config.yaml
num_attention_heads: 5
num_key_value_heads: 5
norm_place: "pre"
positions: "rope"
bias: "none"
parallel_block: true
init_std_o: 0.00349
init_std_up: 0.0232
learning_rate: 0.00516
lr_head: 0.0061
batch_tokens: [65536, 131072, 262144]
train_tokens: 690400000
max_steps: 5066
MLP neurons of a small language model. Each row is named by its layer, matrix (up: input weights) and neuron, and shows model dimensions 144-207. Each number is 128 + 24 x the weight over its row's rms, rounded and kept within 0 to 255.
After each neuron's rows, "fires on" lists the tokens most often at its 100 highest values on Wikipedia text that the model never trained on. A number after a token or word is its count.

L16.up327 [102 103 107  91 162 112 110 171 112 151 140 109  62 150 106 153 128 143 133 125 146 135 101 116 113 157 122 124 148 142 130 127  83 154  71 142 162 156 162 171 146 147 128 103  83 126 123 143  99 133 131 110 195 130 144 158 112  99 175 139 116 113  97  92]
fires on: ", " 65, "| " 4

L12.up91 [138  80 168 147 119 125 164 152 119 162  79 162  98 137 130 134 110 122  96 133 144 132 155  94  92 114 181 110 149 142 141 120  99  92  99  95 158 138 139  65 138 140 122 132 127 114 160  98 138 161 119 145 150 113 139 169 118  93 123 160 171 140 178 128]
fires on: "'" 45, "of " 14, "\n" 7, "in " 6

L12.up370 [113 114 123 139 136 117 119 122 160 162 110 123 115 150 142 117 105 153 124 138  98 170 142 165 123 136 131 108 145 190 133 121 171 139 134 157 149 122 176 168 102 119 147 153 109 163 183  97 124 126 118 128 119 111 141 155 128 114 139  85 111 124  97 117]
fires on: "==" 95, "\n" 4

L14.up1149 [ 98 137 156 121 152  83 151 125 149 115 101 124 143 116 142 133 116 145  70 151 136 140 117 111 140 123 129 151 102 157 142 124  83 142 131 159  91 103 164 119  99 108 135 144 117 138 160 141 123 123  70 143  90 140 128 117 150 150 154 137 135 153 115 176]
fires on: "==" 55, "j" 9, "\n" 6

L10.up262 [102 105 148 132 140 152 132 131 122 101  85 152 149 139 164 154 155 149 127 149 124 127 125 106  99 165 163 112 109 137 102 142 118 127 104 141 134 119 171  83  80 123  83 110 169  92 114  98 150 136 164 116 160 117 169 110 150 144 149 103 144 146 168 152]
fires on: "| " 28, "for " 8, "of " 8, "-" 4, "time " 4, "\n" 4

L14.up454 [132 145 136 157 147 125 147 149 123  91 113 140 148 105 134 125 147 149 126 144 143 163 124 152 147 112 122 102 121  97 164  73 134 131 165 135 103 123 108  82 136 140 103  90 134 158  94 129 100 120 103 149 140 158 102 190  87 140 177  95 135 108 165 110]
fires on: "'" 53, "(" 9, "o" 8, "AT" 4

L12.up663 [123 111 101 157 161 167 120 127  71 128 112 136 132 124 103 130 102 110 181 118 105  98 111 102 130 129 132 110 140 103 140 114  84 147 124  98 133  96 114 108 151 127 137 142 122 171 103 142 133 138 119 129 125 131  80 162 162 141 141 136 130 129 136  87]
fires on: ", " 56, "in " 21, "northern " 5

L8.up369 [176 123 117 100 143 155 151 158 152 151 127  92 112 100 127 128  72 103 126 107 131 139 113 124 147 164  91 145  90 131 173 154 130  83 124 119 150 136  99 136 125  79 103 153 113  95 134 146 148 104  88 140 124 105 126 131  94  86 113 182 148 109 127 127]
fires on: "\n" 39, "is " 31, "″" 12

L12.up80 [170 166 177 156 127 127 128 145 113  73 156 132 124  80 148 156  97 112 154 143 123 116  82 148 135 174 119 138 133 141 131 107 137 178 132 147 107 131 141 150  74 101 107 109  85 128 118 122 144 143 163  83  96 118 105  69 148 100  98  99 137 123 136 123]
fires on: "|" 32, "\n" 11, "\n\n" 7, "| " 7

L14.up531 [167 122 120 142 183 137 134 124 112 123 133 151 107 124 110 125 129 150 156 124 158 116 119 112 153 189 107 135 134 103 135 108 111 126 152 131 145 147 150  94 175 149 147 111 115 158 143 120 115 100 128 143 154 105 139 156  94 125 177 138 121 138 114  57]
fires on: "'" 45, ", " 37

L10.up725 [131 107 152 100 133  76 154 141 108 121 135 126  71 143 109 110 177 109 128  97 133 124 112 118  97 126 150 131 113 131 112 121 101  78 130 169 139  87 140 107 116 122 117 156 149 101  73 180 203 122 141 106 158 113 146 120 158  89  79  96 137 140 143 161]
fires on: "," 27, ": " 21, "(" 14, "for " 5, ", " 4, ". " 4

L12.up860 [106 105 154 128 138 175  87 102  79  95 127 120 111  93 128 147 121 109 132 129 114 168 105 135  92 133 180 102 124 122 107  83 178 103  57 146 157 126 126 134 136 134 141 151 129 168 112 121 126 142 126 127 139 130 127  80 117 153 114 116  98 143 130 143]
fires on: "for " 25, "to " 13, "is " 10, "-" 5, "(" 4

L7.up930 [171 144 137  96 119 149 121 128 146 112 127  94 144 129 144 102  82 134 142 163 150  93 113 141 128 114 147 150  91 133  96 152 121 140 152 125 113 151 109 108  95 120 108 121 100 169 135 144 120 124 121 106 125 121 125 134  98 113 118 129 161 147 104 102]
fires on: "| " 50, "', " 19, ": " 14, "\n" 4

L8.up1181 [147 157 146 136 147  87  94 136 155 142 158 124 111 119 146 120 135 160 126 153 165 130 104 144 109 108 158 134  85 188 140 122 132 165  88  75 126 134  85 130 176 107 118 136 101 160  87  82 130 114 137 123 153 143 117 110 130 130 110 109 120 111 104 111]
fires on: "." 40, "; " 21, "and " 12, "'" 6, ";" 4

L8.up707 [ 74 158 149 166 119 145 136 101 122 141 118 120 119 112 122 115  74 173 122 124 122 129 131 102  95 124 142 111 109 118 187 151 143 150 125 152  85 111 117 149 130 120 116 129 160 113 118  36 115 127 197 113 115 124 103 114 118 105 152 164 139 161 141 168]
fires on: "-" 42, "–" 18, ":" 12, "+" 10, "," 6, "." 4

L12.up450 [135 141 124 111 153 146  88 112 139  97 133 183 109 130 120 109 148 127 135 156 142 115 115 129 120 110 137 122 137 126 164 101 167 172 126 138 114  75 163 144 128 160 131 159 143  99 127 129  98 122 116 120 133 188  96 158 162 125 145  96 149 128  83 121]
fires on: "| " 56, "- " 9, "8 " 5, "11 " 4, "4 " 4

L10.up300 [150 140 135 113 142 119 164 115  89 122 115 161 120 137 103 137 126 109 115 141 121 118 121 140  98 119 123 129 142 139 148 115 103 178 159 117 116 152 129 135 110 146  96 149 135 127  78 138 194 129 122 101 150 171 101 149 148 111 133  92 120 114 126 133]
fires on: "(" 15, "\n\n" 12, "v" 10, "\n  " 9, "- " 8, "| " 7

L12.up1269 [153 173 141 137  84 129 143 171 178 115  83 147 116 148 129 134 173 122 111 158 147 147 117 137  84 119 116 145 110  91 152 137 115 133 141 125  93 115 121 118  81  89 107 125 185 116 161 108 150 156 139 149 138 133  97 110  97 120 142 102 139 140  84 123]
fires on: "." 15, "_{" 14, ". " 14, "| " 6, "ess" 5, "3" 5

L12.up146 [130 135 147 118 125 121 169 148  87 142 131  82  98  91 136 143 106 145 129 141 137 113 142 116 137 127 109 117 155 113 138 142 105 116 114 132 139 183 145 117  70 130 108 157 174 115 105  96 122 126 160 123 128 110 153 122 146 150 150 110 125  99 145 146]
fires on: "the " 23, "of " 13, "-" 9, "as " 8

L7.up490 [125 171 132  75 119  71 137 103 167 120 144 144 132 132 133 166 148 139 157 161 175 154 110 169 134  91 130 108 117 175 134 117 101 112 118 162 149  97  99 121 102 108 103  94 154 138 129  83 140 152 166 106 138 185 147  89 147 141 126  94 116 102  94 139]
fires on: "_{" 14, ". " 12, "'" 9, "He " 8, ", " 7, "." 7

L12.up1052 [151 123  98 146 146 128 112 150 131 117  99 153 136 145  98 126 116  80 144 131 129 125 112 136 171 147 122 151  99 110  98  94 125 144 133 136 119  91 167 163 177 138 121 132 133 113 118 117 129 137 162 136 161 114 119 130  85 107 145 150  79 138 135  95]
fires on: "(" 42, ", " 17, "ell" 12, "ad " 4

L7.up1086 [148 143 127 142 159  96 147 153  86 140 122 108 112 153  72 110 136 152 129 116 160  96 115 158 116 134 145 110 136  81 154 130 155 103 109 129 127 110 125 122 145 150  97 110 145 139 126 137 146 118 145 109 138 138 150 100 181 133 150 132 127 131 123 155]
fires on: ". " 18, "\n\n" 17, "\n" 16, "-" 8, "CA" 6, ", " 6

L10.up453 [137 145 113 109  94  89 150 138 179 166 137 164 115 135  99 132 143 134 122 181 172 178 133 123 125 108 123 154 148 132 127 113  89 112 129  96 112  91  96 160 128 109 115 150 136 126 149 120 127 162 145 147 120 160 163 117 144 124 127 110  88 133 124 163]
fires on: "." 48, "N" 7, "le" 4

L7.up320 [ 65 122 140 181 114 147  81 149 146 111 123  71 124 129 116 122 131 105 114 145 142 157 167 186 105 114 151 129 155 129 156  66 126 103 157 125 108 110 142 138 120 142 145 146 150 111 142 135 132 132 101 122 100 123 154  90 118 147 148  92 130 102 121 189]
fires on: "these " 17, "\n\n" 15, "they " 12, "audi" 6

L12.up822 [153 106 118 162 127 131  92 131 110 170 141  80 132 115 139  97  38 139 164  94  85 115 101 167 143 127 123 110 116 170 126 145 134 130 169 157 133 134 178 141 144 142 112 116  92 102 124 146 144 141 116 139  86  92 103 186 104  91 127 140 146  95 149 157]
fires on: "==" 92, "\n" 6

L14.up968 [101 167 129  98 148 123 129 121 169 156 120  91 112  90 100 108 128 147  90  93 143 100 118 160 143 137 133 155 182 104 114 126 100 133 110 163 101 128 166 104 139 100 135  80 121 102  93  75 110 136 125 145 144 129 175 142 124 134 108 136 116 121 110 117]
fires on: "\"" 15, "the " 13, "m" 8, "D" 8, "Al" 7

L8.up491 [108  80 178 109  96  82 146 143 143 144 107  91 140 175 118 107 113 140 112 130 113 112  97 117 129 132 158 167 113 150 151 125  93 122 135  80 153  95 179 116 132  99 125 128 134 161 111 143 170 119 106 169 135 146 154 130 120 143 155 157 147 120 136 175]
fires on: "\n" 48, "as " 21

L12.up358 [125 112 121 120 104 158 107 103 136 149 133 139  82 102 159 142 138 161 144 143 112 146 157 148 108 146 185 139  89 179 128 113 134 143 117 120 132 129 128 149 163 145  91 142 133 172 135  74  99 180 130 139  97 153 127 133 134 150  96 153 142 157 160 118]
fires on: "-" 40, "/" 15, "." 9, "(" 6

L10.up591 [151 177 148 110 119  97 141 112 148 109  89 114  83 138 122 137 128 105 136 156 111 120 122 120 146 133  89 120 132 112 126  93 148 148 121 148 156 154 150 121 128 118 143 114 119 170 130 107 121 141 127 100 168 135 131 182 125 139 128 156 101 129 141  84]
fires on: "'" 56, "the" 19, "f" 8, "po" 7

L10.up984 [115 119 169  79 124 110 153 122 152  96 168 114 126 106 109 130  89 165 122  86 108 153  85 130 163 126 134 118 101 139 176 132 112  93 150 123 137 112 141 104 104  84 132 124 115 125 136 168 149 115 131 159 109 123 111 132 128 108 116 154 167 112  82 122]
fires on: ", " 26, "as " 18, ": " 7, "ed " 7

L16.up1190 [173 141 146 120  95  73 113 108 186 105 148 143 123 157 143 147 126 139 129 149 108 105 123 167 118 107 130 102 102 134 155 100  81 125 117  75 125  89 113 132 137 156 117 104 122 175 124 145 164 116 140 149 145 105 106  99 135 148 152 146 146 102 131 109]
fires on: "|" 27, "1" 11, "'" 7, "6" 7, "." 6

L8.up551 [123 113 150 120 144 122 138 128 138 124 134 131 157 118 116 141 143 143 127 137 145 166 124 145 113  98  81  70 179 147 148 106 120 150 159 155 146 141 131 121  82 151  96 123 150 114 133  83 174 133 165 170  87 168 145 129 128 101 121 123 140  86 119 125]
fires on: "- " 40, "and " 25, "\n\n" 14, ". " 4

L8.up774 [ 89 118 120  71 110 153 114  98 142 147 136 117  90 137 162 116  61 178  68 135 121 128 139  97  83 145 131 143 156 128 158  99 154 169 129  88 110 132 129 128 162  58 129  83 125 132 128 118  90 134 113 137 128 139 113  93 154  80 172 133 124 141 157 152]
fires on: "." 54, "-" 5, "ing " 4

L10.up1237 [132 143 154 124 130 155 153 156 178  90 151 123  89 153 150 122 125 131 153 111 110 117 148 150  91 126 138 120 103 135 158 155 155 136 149 104 175  83  89 141 156 109  82 125 144 146 118 108  81 109 128 101  79 111 196 119 128 159 126 157 124 115 155 139]
fires on: "'" 49, "-" 21, "(" 5, "ang" 5, "’" 4

L10.up1109 [ 99 142 146 147  90  82 125 153 125 151  99 117 136 143 118 135  86 169 147 132  92 118 140 138 138 161 130 122  76 167 145 161 110 111 112 127 139 102 110 103 136 112 149 139 122 144 103 158 153 102 141 109 179 118 138 194 148 133 127 133 105 120 104 171]
fires on: "of " 52, "following " 13, "debut " 5, "number " 4, "\n" 4

L7.up893 [120  75 146 144 172 145 145 177 138 106 131  87 107 145 122 103  94 136 119 129 123 137 152 114 157 136 187 139 154 122 125 135 119  55 126  92 147  84 105 120  71 133 144 147 131 114 125 164 131 138 127 117 148 150 164 129 118 139 102 184 131 104 165 172]
fires on: "\n" 62, "′" 15, "| " 5, "metres " 4

L7.up1242 [156 130 126 109 120 130 127 163 150 109 141 132  81 157 108 101 124 106 146 119 157 129 144 110 151 114 126 133 125 113 165  78 106  70 144 112 146 140 121 107 166 136  89 155 139 116 153 102 109 104 154 117 132 140 172  96 170 133 109 107 153  98 148 164]
fires on: "\n\n" 30, "l" 13, "j" 8, "vel" 8, ". " 7, "4" 5

L10.up321 [115 122 131 108 156  79 167 165 105 128 145 128 123 152 121 112 124 152  56 133 113 112 121 115 119 117 117 123  65 136 161 100 128  83 123 120 141 113  87 105  94  88 121 123 143 136 148 161 172 135 121 153 162 148 146 153 171 139 114 126 120 109 165 179]
fires on: "- " 33, "as " 7, "-" 7, "free " 5, ". " 4, ", " 4